config.yaml
n_layer: 8
activation: "swiglu"
norm: "rmsnorm"
positions: "rope"
parallel_block: false
optimizer: "adam_variant"
lr: 0.00164
lr_mult_up: 0.736
batch_tokens: [8192, 16384, 24576]
doc_mask: true
steps: 9854
dataset: "wikipedia_en"
MLP neurons of a small language model. Each row is named by its layer, matrix (gate and up: input weights) and neuron, and shows model dimensions 0-159. Each number is 500 + 25 x the weight over its row's rms, rounded and kept within 0 to 999. Numbers have three digits each. A neuron's up and down rows have the sign that makes its largest values positive.
After each neuron's rows, "fires after" lists the tokens most often just before its 100 highest values on Wikipedia text that the model never trained on. A number after a token or word is its count.

L2.gate37:462504471507498542505511492552521507484524428464486493492459473543538504501536565501531521489475523485559543464516449523498461514485476502473506537458498480521510516509457525471489483489531490512475521496507476471484489492517491491502552484535481496504507518536515515460527545514486464512558489540519511520528488526508533486498490508524481488515488505498515540494498517498491508522497494477499491489527510507472502513517477474545517549513481511497491541493464484479523554496459497
L2.up37:507502492523553493516456549518514532522490501439489495453476486512488498503494491492498497484545483455506513503475473505513460488459499540491501496472465455544503537493490518499499522501514511499516549524519477511536535545549462485499527543486536476497491478489541472450496549504516517473524516550502523469514482534541539514535511513472496499488486495536531514529479494505481522475475441517509492518501540486495500546540503472511517481481480508494482480520479532474507503507535494
fires after: "u" 17, " In" 16, "ot" 13, "ort" 10, "as" 9, "pp" 6

L2.gate367:485543510530466498502489503497507518494492493507567529566440484496505491473495467488500497487513459493533480489511524512472487478508507526502495490490502509487521536494494482496502484521548484494521489482556530469500469507527523503462496446479465508506503499520496488484469494480494535497477526477481500499477513509524498486452484517469486499433465533450479520464429508495442473462508512443519511521477512494482496510463503492526505499483512490490507527465494453532497493569517517
L2.up367:521494502525491470489462504487499521480522540495512555528467504471495520460542490474546507493489482542520477497499487475510498515504466530535479517504539511530554565524493525493506468494529471494496466510504523473494486538486493470493499490500487488479512505497503493553494479515534576496496511474531491497486497470524478491489498514457495518491470513438492574503500525530478517456507520445500505534496470484488514518469495512510517507468515464453535505460519467526478516487505461
fires after: "or" 12, " s" 12, " R" 11, " B" 9, " V" 7, " of" 6

L2.gate101:536495502475482503501538478514523529516505489537538497475505499502524522491499561490473499489526497489530501528505527505519458507464498477490519516496501511507470520511501498536522480508529507467491529467538501485497485517484482480482451451507531518531506482522428520464490464485516446516524487522485524489518515529529540488483535514524486487456527497511447524461500474463541442524524509526475475540504533474468568523520513489524476462509499506510504511515510481518500513547498544
L2.up101:496459443518483524510488485541518531527508510533502528442535516489534557499540563568505512487527485492544475503489541484513492486461467473518498524476498540504452485487511544496540505502518510509488506476493527469497494528489491509515458496503540527508495498485488540524486476513515469525499486499541515479537511519523525523494532524535487487457508480550459522478517495496531499491506485516463500538519471500458513522510534489517458477506504485486500481468505507508469526474467523
fires after: " o" 41, " M" 11, " l" 8, " ar" 7, "ount" 6, " m" 5

L2.gate403:461474468480515508501544519482506515510442495509491484501439497505515511486510506503511521542503481493517493459497520478476479497560482499501466512525493494496515504518510502507487510542537497523512502492517523471454483493497474497530491473494457473488505509539508464524513526491460569505474499485501500456472497495446516515484483499531478533486500499461444529460466514508523579480470488524523438559468502476481465500476523511504502506518516494488497512485457480528457500532496499
L2.up403:545531502492486478494504456521521493518523502483520450520521513525529504488466499517522521496544482501490496511454520491487505550545535486478466497512534495508535484512494465501509485532489484447478476522500471479501528473484520513458499491521509536530477540494442505504530508512508506490467527536481527469532487505499509500481462502550512540524458437477489515508472477537524491498509524482458491519497518457484499535537530540450481520500457502495496451500488496474525541527497472
fires after: " S" 17, "i" 14, "ar" 10, "as" 9, "us" 7, "ra" 6

L2.gate5:506496499535530511536525519506516525545493486480499453495513473498506482519483532502484544507525454513517467508462516507561520498484509516508515487479530534523497501498486426520514531488538560492526498508517518476518510489507489495496514500483554490480520493554511537515470465443502487479512498482507485450534542516503531538478531498500516516444505470494510507491463484482505502506501515523436511520501552451491463497498536487511496471496519493497498485487515549504481561516523484
L2.up5:499502530502488535503496455507480464540472501518485515464504466466520501481479540531499536507497498525464504497540516495503514509557523494480511531481503493538482517531506462495500468530471502504525510496478436496542444462548493504515530460490475490479514508448531552465502500469526527488526516549525523500473526482514539484531520475460521476491556512555485528519540495466503506524460476468472481515482524513509510485496506504495487507515485488528471504459494492487472527504507525
fires after: "c" 24, "C" 12, " C" 9, " c" 9, "ic" 7, "b" 7

L2.gate365:467528491485483566466497485522491521498511511488516494493520568542500476490453484525504473494453501540488519521491488506530516554456511521485490471497541521503522507538481491490503510501477481496488526525493521505480530466468507481499514506510501560496503445499524489501471451515524522544469504516505527512466465511506529494478484530453521542541476496464518560433491521516456514488496494481509490527484499536524512481505487470507474556521498522499471506503498504515487454501519499
L2.up365:499537492562505518519471546518517538457477515493532489474482458523462492524498478489513509543473533482491510492491512509504521542522527508511503483497506506531488457457490505528540523529481514537512530499512485485493494507508466520506500461514506533503482505460531481496538455505546508488508485482480503531526515490461475460446502501536512520493520502498512480468507490491451438513524508508514458519510499478501467476534554456474524526475519516536493479500528515500570522460485505
fires after: "is" 32, "a" 20, "ak" 17, "os" 7, "as" 6

L2.gate0:483512489518493498473511498528483518520494472509528507473490484527531445521483552518461554533533519490490501495455549531482500497520498489514489512471527488518491473475496496471497500508517505568485508496513480469503457521515535526520500497492530455511473450496467503493486505515488496485500490507508515466518484499482489509476485480496514541496472478513478514534512439465585509507496516543480483522489435490447483478524532519502503477535460525460497472524467479479527517512492456
L2.up0:522511513499480531453509501476484535503542501548518511543508443504476469517511481483485484540502551473465468534469490488470521537479520459492497502486457476525487485501499519536535528491500481475468499529500506512534535503503482502460541477515557501522524482486480446469493502460515547511521481455474502506481495523486476506517508520517526481518534517503506560522455477453502525450500488513503490458465490515481520511486510529478505484535501535488509455464513477490512508492476515
fires after: "pp" 25, "o" 16, "i" 9, "b" 9, "ap" 7

L2.gate199:521532514488507501557482464494534484506491471507482546512464528499496440483507507484521519481538529503518489480487533496511492477495525506513463504543523490498520473469494518504465474500492491488477535537546515520504478501564546510476506523463513437488471535549489538551481483504479483510485543464534519487520497516502502497504489516494509523457513504510457497510493468484503470498474492500559507463496496501471502511497502522452555539506496451532472474481499478503519535542507483
L2.up199:508479528528483506483518501482513467483496488531487486503489503486546504527482454501506520492474517529496455541486526494519500468516470468487562556460473506488491502491480489471481479487506470476492535494520513526499514529469508513494482540458509493485518497479480579474489477494522478563511472504521526561509548514516513507502494502504508472481512522504495510499484495525472490549507507507487513488560560521551464477481489496474525548494499461495460467475474486526483491507549501
fires after: " an" 15, " V" 11, "iv" 11, "ag" 9, " c" 9, "on" 8

L2.gate72:492525512448475503483507538516504520498501501564528504500462513481526482506463507491504487483477466531512544525525524475497539516508457492546493484483488512447497503484485530556483508501535517551494515537519505489507491519518529521483468450502491518506503518523467497491480544484458472525496502541477497495543505547515487482416508482504522506466507510480529536502467548534485524488478474494519505525505535463487507530477500538502500513514550519477547493537473504520507510498479513
L2.up72:482474528519512541467504507494495496470491494537486558488501495513507501481513494528483470471480522500512460477462542523474512486515510491473526476533459490469495517552481491505497509480468491486503479516507511458488520483549490511512486446486500504475540531513465496466554448465501540513497496476494451550500480496471524512471545516521478466481532541487524503479487536490506492465478494478464502494503503492463478466554501527552519470518491467516490523528550525473527510512503525
fires after: " s" 42, "ou" 17, " S" 13, "ep" 6, " St" 5, "S" 4

L2.gate241:506491498495525512490479502485503477487530512498506476476479518547488502481577492516492491449476504476499498490492495514526489545448502495508530489517486513456473511480480503521465533472455528476524522503511484445514483503546527472514481487465526491513536505517503529508467494529522487525496481544454468502537547455516469476526551488506471451473508503474521486473485480473496461487455502506524453488470510489481523481501493493491534559550506532506489529498508497531501481532467523
L2.up241:503524505504530507523508464514452462487498486520465494510451525495481456500520489481514509445473459486480508477542489456507504490476538494535481532500552484533504507532496488459506518456474519514560556446492508487520522512550509509539484517494484477474487517489536547537454469493464508530508498487467530461503507510503474478494479457504445523498473504497499517484504489494463492507503509468486505522484482543497536499458507545490478497502483510471494476468516523470507494489466507
fires after: " A" 22, " E" 16, " J" 15, "g" 14, "j" 4

L2.gate417:496522520505552505452509475519492515549523485509502468499461507501533508495533524511504503465513518498495572536491525519505506501498501515468500494501478504512489527515526494543515497487475504470524516541538506492511451509518503508485495503503546513493453515534494544446461505510529475502512491422479540479497541495525523448520493535472480504478507482466508544538521472522535472507501545505505515445500515504516514510492529466504519524468523507485513493461541468479477492515544518
L2.up417:501537510459470495521515495528513508540525514481544493482515490500492513513474491518512499508508466489460502523499475502496448529557552515497467451523467467513517524465502535503501486493510495470510505523488522524548479484493429496490520510498490499526535502518515474494539471496538520471515536501492518479481516541509506483526482519519471516492495442522514467501528448503467504514509488473477514481508505470483503464501463458450536499460519463473502516480524434543509496463469482
fires after: "ic" 28, "ou" 17, "c" 12, "ran" 10, "oc" 6, "i" 5

L2.gate340:508477489515486483489514491476473473512496535533519555484499450505479541502532509504484526522521451502511437498487512512483512494525531474535459485456517438506555542541461506483499473531495529496474535527515518479511521496516542523497522464493466497498493519490497538485476493517516558516491525472482498456540527501491492470492521494494498503482463490504473527489494459480478485494528486474495513516487481506477496544476534534514505508497444492485546445518495457545504498522497486
L2.up340:491474501511515529483475548529482484483488486510491473496445449489453558517448467502498509516544456520523501498509496492512524517525469500452481519500493518520476491526528536470527506492545531515544533522506515466509486478507519488450500539463508525475524484502492517542500517501504503488481470485518504478484494507499458486472480519503478528516486537453466494512527490459521536541487515522498516542502547510494458503433486500507488476451476459522496468516513520510489526514517485
fires after: "b" 18, "i" 11, "le" 10, " B" 9, "ur" 6, "0" 6

L2.gate223:537535506470537497497528504539506479545491487451517459471502434484539466524484531531510537506555535483485508492479501513489455507486482483497508500447497529480512513493467514490474480562504510542472506490512484506524524544472520504489456473468493490512516500541516511532481474503487501460481526524479503462520475521451471509461548475532522515532508510504481515467489454493486486494500472495501476511510518539461514490559497458524492504536499506530492508471512506500500483509484533
L2.up223:523504487519510515525521496535558513496476495470477491494559457503509493509521506538467479496498472479474499478523506515492455492513470528505527473505518440509475515534512513497516551516532503482458507475512469497570509480464452473512494508501478525482534439495497539494502478501532547514527476460506492551501513498448483517484512518520493519517435496497488450490519492514463487500515514501537491467450526506465496534545524488508511492477504493526494517526502520501521502489453502
fires after: "as" 39, "pp" 9, "os" 8, "w" 6, " w" 6, "r" 5

L2.gate304:496575464452474524451507468450527513522513460502533481510491485473511557515502468470452498507495512475508497494510510526520495501448530545536506514481512508490482512514511486482489496499461474485527526522508494470548479494457527521481505439486496473507556450500500494487516500530514469474512520474473502510500514487532530478481484540488462475524479502517498515487434515525494501456518499486491538471469478548471511508504469495499499480499480496483552492499498487465502478483477493
L2.up304:499538540563520503489458464528549484530486460490505487500479479485503521535518506451520484490480499485503504511525531476511500509504523472524485459465471522504525510469500500510513503492496510521528489509481506510499499523455514523493524496514500534541513526482500485511559561534493488460496518496477487497527528513457514480503431542530472509516471483454472509478471475499516529519514521516470485529557532501539468525497517504445521508467526490495492496498527450480521506485500447
fires after: "e" 40, "iv" 23, " e" 7, "it" 4

L2.gate254:474466489502553468505548467471512500489496475524497490519512533504508500462487504515462482507512505500533495573476504525508482483524509515521509489480516496467508503505504437479490532493528503447516479523505482465484501512479518491378498498482464505490478487497476506490515492505511512510538512464460503495465491477534509447509473500490546482490479502487490522496472510494506489503516456500496520478488536498482465485513451483517495505510542500520520478515495488494523460570553505
L2.up254:496448479519512467488473517489479509493494519542416468511535531478455533466508509516506478487507499491516496534489505466510483470545519493491484502504487486503504483479509466474537527454481512460540463516478471497475521531467496481468477503513511502469486497512509498522528491490523526490525508469496492519474467471517483508494481489473546470512456478463512513520481513502545501482517497500481528485531536535494473513537438494537475509492529463508516460512518532495500478508584467
fires after: " " 16, " l" 12, " R" 11, " d" 10, " sh" 10

L2.gate389:517503480485504481563484475483523490448517481489504507495489511514463520532515516461518534508529480508489515518479476539482486516452488482520538476511521463478490542507531487483508513502533504443516516492487436489494531551512553468458483536492496465530517514498531563491435489524471487493486503458540515491503492522495467485511526511536492487503510501486502486504517470490507499485495523504514487506457551500498502473476478506488487471481510508447511482551446522491519451527510484
L2.up389:501522470511473542478525489501511505552532466487506515503518535528489526510531478539506532489518484490496554516501506496485515494530483508519523532511531477492454493518532472497458509533538513482478489503458495501523486492501539471486499558491495486505520448508505554496483464476483496487422478439531534492504499488491464480502526536509487500522507485477541500508544511456525479503463502510515519499480519523533533496468494499483492501568473499490523509532485533540540503522536517
fires after: " C" 20, " 19" 13, " c" 11, "em" 9, " P" 9

L2.gate167:464460510476506484533480476554486559513509453471530511458484479549518463509506499473471519533523473541525502482505490504446472496500514477491529515496502477507524480519512486508523521485497490495477484529497500479490538464498524504498520483536484529549513476497492542505514514493504473498523488505500515511447552528502558467464540451525479530473490500526484480516452482498550530537518470518464496493479496484484528511516487486520537476448515526504486486504495482488542489483493457
L2.up167:486506500489505497507478550514524518497477524445502479471505525532526492511515524490500514549486475480518516509480546523486493507498532470480492455459507469483498482512484487539495487512520502493468519472482497458522511495496505510512536486512522511539466481437476475501522518473477530524555460509456506551505560505515511520502542501475465469488551493545497480527501537508507493502509494473479491471532474525456460517493471480523499510507502533461473560517483512529514520506438481
fires after: "ot" 36, "it" 18, "," 15

L2.gate80:494469497441501499525508508513525475510528484550519524494474519509495480497514531463465509470545482470499493521484491506476520503489492461511495465448502459489535482536488479498495461508531502480466573546518503465492535515477526516515495485494518488497473529478489481515494546491516523492510492483500541524493514462500513507495545478509476486470493483508478464475495485478489504506546489515514495502451529460510485500541464493432542533534509498490484527546488464556518496521543529
L2.up80:485518546481500470498520495493508485510508480538503454523502506500515486512530477543545494509474521525477489491492478527508461541491487475505506495492422513514495489479519457521531567505507494492543524500497545491529536509515463490505466504545497506529515483497502509533533506501459447477461525505503488517516494463483492503468529505493531473483473537499488516544481546529489534472504518514467523487529532552525465459526505540494471491531452513525529524500477522513514466473506500
fires after: " th" 27, " m" 19, " M" 18, " Y" 12, " y" 5, "Z" 5

L2.gate12:519482516482484508473480467521522510519487451512507465504477449526507536510511516497471475551500445501530485477498500500509463453491472479495524485513500475491441552550487477465492519470495485522507513476526492461539473558488493489493483485481487494488520501561487534481463478454479523486516534483460536502503483502482509461517513465503561491499528518476504479515502489528489489482502530505476459501512484476497493521488529486533505516522527465429479480532513528489520529513503474
L2.up12:524521508520453514489531529463498550517531513432510485487515467474524474516519477493483519528536513484486485477527525505518502493474476505519503538468483512459467518536460484466489486512528487537505485496485497471475531513436511467505463510528522478475472509489447492458474508473492527492490450528506488482503479507476492463500529478538471436513512512487508472484527503497558488480478479486480469526468474529467543527491522493531507523505503534521535498488468484503477481496463503
fires after: "I" 40, "on" 7, "il" 6, "6" 5

L2.gate373:455464549491473477527532501539475528496468479501501478511512534475498521503502449475485457496484545531508466588519492510529543515509487512503480495471515480510502515519537516474476515507518527503482514510505469513513527515524538497482516479500450494507536501518488484470507507496488488481478472532490515488448552544519476409485469469476488479513493474528487510494500480519481487486469502509489537497460477503523515523527506481469499530499509455521525527481472466506466493512524491
L2.up373:511531520537487489513489553521513467486476464480482508522488487539542482513515500538519483498531516519541487503510482461542525474535518506513499461486511486453534492478488495519456478548556480524487503511509492492457511518498503494482519490468490459532509526525495487498500500513472496483419518510529523525511498475508479473473524541513469468520517508547513484507491496545513518512476542519501520511555446509538504494492489459468551476469501485510516533481520512489465478522533515
fires after: " n" 25, "e" 16, " N" 15, "re" 9, "en" 5

L2.gate314:480521518513515519533486469514503496511441502485514482512511465513495476453498559546478490495585466533523499532485500480519481508549511493491482514477491493532490517489475503481507509560525528456505542503542525487527450492541525514485508469476461476483498542511484478510481544489474543518469497494530495483498501511504481498476481496487463494475465465475497501480522465485486530487505488512519440523496483482494459505549538473490517506460488480474521495481460470509481508529515492
L2.up314:462480517520500515500506542466506490502458507498499500526538496482506482492528469494521488509510528497521500527484490491478450453443536502503511466509485519496496539495510540520511504505499448454451473534496520505536467466530515497481495487508511464533504510474478531487530508468527561478530508465517523475447485515533482506526503546469460477507494511489507490511485521488506493498549491492510513461488487520538489537475543474553505499502518477512547458537520484509477475533492557
fires after: " D" 25, "b" 14, "re" 13, " b" 11, " B" 6, "or" 5

L2.gate434:494501495489505466506511507499507493492474494506509483466463499516472494517457527473540506511505516513528547494538502555527511521489530551478523500516516548481456495535499459546473485519517502547460468517506527491472495536517515500471554476510489508474483497503529544516492540457457480512479504500467503533473491521493484455499487495541520526512506499495524513474460525516478464523502527534518485466497572478519454490534495495500512523472512459460536536503477503491534483513526524
L2.up434:495493499454517535497463486506505483518518511524477520535480521509456469506479535477532526516522497518514513518498504515468485510500482499457492495484507503481506519513513521536496507472495524501509492493508492511502523494515498502493456507491492550508480555480497517482492496484530544531510491477557486505484453528473488486500464455515450548489437556472527519476556526497473533469544456470498484535528491502479496508507514467543490523525510431466495477507489439498500519496547503
fires after: " of" 23, " O" 16, "o" 11, "al" 9, " The" 8, " the" 7

L2.gate359:521468514473496501501478495540510508528526492468535514486522515506525522465526493483503489482522523527496513509455489533506503509530522507497530542483575460467505512466526525507500511496498507491519524517525518506515492541493534521525480515523520509486504450543492502459494456467534498567528474534503513489506543547520523546536497491549541511522484458485493550504531508533458508527461512495520464530527520504533532487494469494500515520525499481468496512502521527477533521525475535
L2.up359:485548502511501490507516480507522477484487500500532503485462475523482460514501469548519555510521455482482496479523515498492476509529519472496494504521481516512455457463516491503497472521500507458482462519503480525580464501498498507518492488537502474540454471504486511518541513459492518491500531479499486488561506478450541504480507485518518570522507487518510487519498517482489476520483526518485459494525522491531474479461453431504491487500510468492450482480512482518477499466489474
fires after: "c" 32, "is" 19, "ac" 16, " C" 6, "at" 5, " c" 5

L2.gate440:511572522466496508508492516536520495477511484479521514537488531487494468472541502506464546480493505509501534510495486524500476490560494502554514450524473512464493512491503506550500491495495507502542513527526465482494477527507478513490529531485511503537473483474459485497497506483472502522476503474514508523496484520484469485483516535519465498458538507524513528555471537513506493524488514471482484478533551449504505491510489523489483481506543519563513504485491471541423512522524517
L2.up440:523498529485490464507488494483539475466539492495520519474535510546471508456545497487513534483490496481475495493485533510508515483513474493528490484517470495532521483540473526500479452520463477487511502540493542499503519548503478503487474496496533481515476541483514553481474473491483492542480550496538464510462536527531510502542508484514462472515499495480528491460522478500502486466500551466502488520490459487488493475488535557470479549524466552509493521502520482505495461501531530
fires after: " p" 30, "ol" 21, " S" 21, " s" 15, " R" 9

L2.gate372:496484505486521509518527473466472531512502522494482485532525530481546500534487524455478499498510524481505474549492497526476516537458518534510542497476475499496441513541509508517496492480524512494503465537501505474506534462479544522464528507462457518526499492471502494468502470466493513522502450504512504478467526534523499487484483501496478487469450468538478509498543475493504513526493479481514526496476469547528537547512510439525509482503498479534522508522477503520488498541484567
L2.up372:525509520495500512530519543496485525527480500518509455524516495514511482519452517525411501512497497461474558529442473482490492462496481502497514446511488509521519499516521521518497505505506545482478488519491519502494456461488466507480521518530499525518520478484469510440527488499513534494497515499468509521471473566493472499495482502489523512525469471496534490491482481501503547483502582544538541500484515485467503531529513521493514502511527513488471527496520496514513513503448520
fires after: " o" 32, "en" 31, "ed" 14, " l" 8, " w" 5

L2.gate385:476476520470584522477487465536547502489512514510523492543520530490511521516497527515514505471504501482566475498546503475466500496494529472478494526514493517479477517516537501515484481496494510485465481481539536496482507503490498493491477452507480515472508522451432526505493462464456479479450463488521460490470521488533517468509482545511471509479476497522500487464536504477496493520528510540524500492480551479516474496500524528523502489499524481519483509538494480493474500493564520
L2.up385:486537486529472566474505498500496503495513480533532492515490501507476511514516504514537448529463521543471490507533511480495497541529510508527437500513483461515489501519492482506502530504511521444532489508481516484524466479529521551498479537546528510535533473511465510533508512526485490475492489449489520498527491503521458515494526497483467479468527527578516509485466496522514488550475465473519481510478474486552460505484516502487549507480477491489492487504483512535484495493467471
fires after: "ount" 30, " m" 21, "st" 15, " l" 9, " M" 7, " H" 5

L2.gate51:522519490505506521496503472488502476537489494464558519529475521572508510509450494513529510494524483506523513501472496547526494532513471496462522511513487482480501527551508468513465494554505507510522483485519491510478488529474491511472491485512533493555477527512529489486503478501431489529527558506495484520510494525485484480464499500441497515515528475512435524513512504446475488471498477527482497514542518475530520506451519482515489490517497572479504504473485499501540508503532482
L2.up51:516456524528471505485519527516488516496512474534531565486521478492478496485494442537516475510492510539500512482531527529513448519543466455494493489497507513501509505485462508518502506558475470509492488502506502484468439515516488493515531463460485506500477473541510494512521554549487505481525517497487513470504529496479492492530462517542510471505512511482510495550481535492486478526500530556479523456466469468506481483492538477532499456458523497506536478502510528514501525470499470
fires after: " R" 21, "u" 16, "r" 10, "i" 8, "a" 6, "er" 6

L2.gate443:503520547457494518511463461505485494528536468483495489551534445497460513477525499494467509496533471507493509525478524517457545515487447510473504489505468518480478493533451488490520450538524516510483515503524490482490447522524555515467552488497500520526494532501471448496498493492480503517521512505512476479469487476497489501527478499522534479528507522501514488531502473512472486499533492501483458508486528497520541552505499437500508514479494488539483490492520541481509478529529550
L2.up443:507531524487505525535475478524525504468518504489461490546486490521455450458443506514470487499488478512495493507517533499502533564464475489485498496515468484539525486471532509490504494511510464502525520465523508489507504475515505484476505496517490557515490499502463514506516432512492466493427495513540483487477485487525509501483486547496500509486508486472504503499495548506453530476506541521502490529519463522508540534572525498461511553469491458501479505510496494506499515517482534
fires after: "y" 23, " S" 12, "en" 11, " n" 7, " e" 6, " re" 5

L2.gate131:481529475492485453554511554515524493489509470490470532506507529495529497465443458485540515471476532498516469558521496502511497489472512471477480494501474463464518543487534511506493533519478481488513478501516482519502495473558544460476534536468482477519493489531464511480524503511506490471531494500504502544502519461510523511520516516489523440450506542497459478505509488504522494491463504515482507472496480529535492484495509491505508506511495474516541525491513487484507482587494524
L2.up131:513466467478539516469479531482523500505527538489524529519514533556522512472517519532517476454479527521470477464496467520530499502476514538547451493498503496513505518522491475513526505481495549491515517527506495453544492520494501515482493505492533527524450498480485522515496462500516462491453513527525557489515517498496446485462479467495522519485512485501533549517504474514457515528527474472485491485509467476464532491491490524487505491485473469460556501500483521522525502496553490
fires after: " E" 27, " R" 20, " N" 7

L2.gate375:461522533523541501482551465487501464503525460528508535487506513548530470486498472497498543511531446498507515476531514534480481500515522486502484490471522493487524525475464497502476506506490507513545524508510496452485503499497532501489548481484469545490482524508506490503493531493533520497491512456454503481490521463508561422505475547503529494498511538486509510487490518505486516542494486488460496506511530490499472502466488457514495496480477554529510535510505495509495457576521490
L2.up375:484505501505508486477501485513491484485528497522462543487492528509537489481545485529559522449494461534484518487531492510530490499549508490522488505504537489502576529493487525500510520449446518522532510541476504475478479517506522513496537484501472503450468549520498490512529499491536561486475496465535521485479494474513512477524475532517524490536495507467500531534506521511494552513501502497488517512522493494499465507493504480521471488461485503532521483469508554511456475493544462
fires after: "ol" 27, "ar" 20, " d" 11, " D" 10, " S" 10, "ou" 8

L2.gate244:525492532505504429490503512553523501511482475497519509496495497495479478484531486469471513487470455531544493529500476488508498469488529495477525554502495505526511504479493479528526537489470489460467526528548456504543508513523478499475507490513506487509505452507492518480468476516507512502487495492501510508490442535503537475496561495508533497469549508501489510509489491493502471479500532529522432518490518505511482475494529485469502529514553443511460460502489483559481555508513491
L2.up244:549493477483518531513496493574492507565517493486508516472499481497492550500508509543494542499528508484538494530498497485495506444484515502497500515506502451484523489511458511542523506504502482502475543508493519505531490501487558497495524527509529540470467480495504510512471548527531475515509486499497559527483490564486463476546560512547479504523502511487518513490546502527475514476517525492534468556468522485479473488490494462491525504516523475464487486482511513494483509491482486
fires after: "on" 16, "av" 16, " M" 13, "at" 9, " G" 8, " an" 6

L2.gate419:516481545506528503511456442566524533509544492532525502473517561549454502495490501500481495522556530451506494512473531505487507502500511516469513505503475517530485494478499513482533474475497518487485507520523484512493495475522515521522533520520490533546492529475510502475481520502507456468559507482500467498487504515461472509523519524477482489494525505509482482528469492464475511558520507498490506461497532465490473498474523490468573480515519500491505489474469467541476459497491514
L2.up419:516554538561502499511483509546521522481535500483502447520522479483485469456497487519486525482530479519474506512463526519486483527456505548537491489490507476505510493536530491506494472508504535510540528502476487496497518472542475533460521495492476507521472475528461511523535531502505491504518532488488542544465520513477467507508470522474526520549524513503495518520497506503485527526469490489493526483498488514547538531500532447482521511530510505501523459519545542471487452494491540
fires after: "en" 28, " s" 19, " S" 15, "z" 9, " d" 8, "op" 4

L2.gate358:502501485495500502541518501514470487532529491453498535481474478529527504469495523456473475482497516469511489508475475537478503519482492530460543492485463521466518500517469553475523497470475507489512470533538512476523497489535501513499478507506488510502527487519510492505503545483539448506509522545494445499487540540433503479527534491520530480567543528485543494524484540500516533500521525505538496497524505510485487494499522523506527457473509455474512458511491466496476485526524485
L2.up358:491523540479427445486466535488480488531514528492486448511490493540513498498493510465475468554502485466546494523510527543474485496482509515523491490480521487491472485479488509528528519500534485490475492550509523485453525499487474469483468471497507496518534477536545470484503493480507522490484532472481506478544507551480457520449494475467517491493473470460519501518536487494516483485531511469508502491505504520474464540507543525514512448473485489487507480489475492517507516467462521
fires after: " o" 26, "id" 25, "ep" 13, "on" 6, "en" 6

L2.gate442:523524503485471526564505514463483460484491448478491496482500487540539506535488486515521520472554549526513487526483509481501476484527506538513499510548520474485499477446452471527479491508493524525522501542502465476476530489486548500453551528528485475494510492510539492519505487508454464512492549474476547505516503514480499504518497500535508515543523533528479492476502481518479511528477487478510497507502519470458527503496487521496548527499536498528449521522463484495499482524486525
L2.up442:500502511531486512508506527449509516500508476526503500491520575558517531511474482530536501463434505502514453497470554508494498500498494504500509511501425455477507500510504473514507517520508523482507464538507447486478533513496453495482456487517530483510489531525504509507507497515522461468535505487430546544526470503501484488511509514515513518504513511544467481520513481504534507533468527513501484466476488519518528477500525503468527499508476483464484528536472496461521478519516511
fires after: " c" 19, " C" 17, " v" 14, " M" 12, " k" 10, " m" 7

L2.gate108:484508498518535509461487474539538525486488492527516500519464500533478520457533508517455515495471501482483501517463520493512460511482484512501430450499407517500498535497510497533520552471496501498518496527534523528518494491542496556494492468461555508476466500496483528482524488481494494517490526452504510485499507492531486517487479483476482498423487510452512514506494529480494483507513506455514510506499500521498491522453489482495501519480492487486548504463465480469470488491529479
L2.up108:489470522516550491504496505538531451502491474469493495500533513507503511498531513542570483462506507506467492484485521519543518465503499497454522517463467533485455506498533463484508493488534518553474526509513549525469506502509518497496489499521496486505501484503535561485500475554479499523491503508555534494462495516549470519499465476438492519486504513485457503503502521492454531510481485499556506497525538492515482468478462503525470533494512455502508487456513498499517504507500487
fires after: "ran" 30, "oc" 23, "h" 11, "man" 4, "end" 4

L2.gate374:490488478510531477511532459445490492478528482527511500529455533448542480526492475491475517519485498464522502540499509495495516496466534522513500500481505476498441518479464468511484534484506523510500513477523484442478517479528517496447526529478525494522504477493489509491478473512514501522512555490474530523507514482510540453502504448506554466491499511489508559491459516506523488505508497524439476515503526484502485482516553454490499506474485465497510524482498471465529506516470544
L2.up374:525520449505520496490498486463460484490509518506465492495482486482485520508500484491524484503499538502471506494484510492511532542470548501535472523495480491477454513441506492478507544472483512484465515509501467468450498498502521535487488564503572498506494490487525518472494468511529468466504551483516506540504458478465481479498513453510533479493495499496511536480501525481505513481524520511468473533562544457499505541535511457460513503511532502493467495462479475484495483476468517
fires after: " m" 24, " P" 17, " comp" 14, " M" 11, " E" 6

L2.gate35:512536477465449477475510534493493467499496465536566485495479472500528498478475488500477502488506518471464480545471474520515486493524499480504486527443517507484458532521491525527460481530506510517466534503510499487558516536494508497435479509453525493498491481545522485479480478488457460496488491487480528488524505521527487517499519514547494507506466496516485520438491465461556496475510503518512457470469490477486476526514468515481523494503517524479528499546471501487487486529479521
L2.up35:557492505478480519500448501517518513492507479505539523469497463504524503474542480512496506501500524494478489524459509511512501535521544518497492479467506514536461508517516524459507499480500516508429545478477486451573493502517514481480482506502508501504510495504525488506489478486501451443500451552510469524484512547527442501551465502488503489515483485503517489464512483477519482481520547505523480504529498489522487550530456539467504499519523493504536482510514518487458466478488497
fires after: " f" 26, "pp" 25, "o" 17, "\n" 14, "b" 4

L2.gate102:477540505537498461514512502445530478466537481506516536552482508464502444468495494499487497547490444563479503535517498503491470478472495531455517522459511485516521499524498502542501521503528500510515450532493501534470450512533516496452542490448521513518461510523465473505553526499505510490510511459471498490498504511532490496487498535493476510526511483474527528483525520490480494517515502498465475502485485509516473513523492458492482534478503523473534505525505453457475509502519504
L2.up102:528531551490457484491492496487452539462476508519430512538481481480491479494513510473513500532489511520493486497512504507528501482492564502469490487517479439529474498482533509534514502467535443537478491471486516523500506504498499495470511484509479501464489541513482507499512533477463522514488503502487520504480475498533534498502477506522504486527568501520486484472520520544545488476518463491451497497480457488487484529502483479516520532458477489501477516449573497532488502504468519
fires after: " D" 26, " R" 21, "or" 14, " d" 12, "an" 8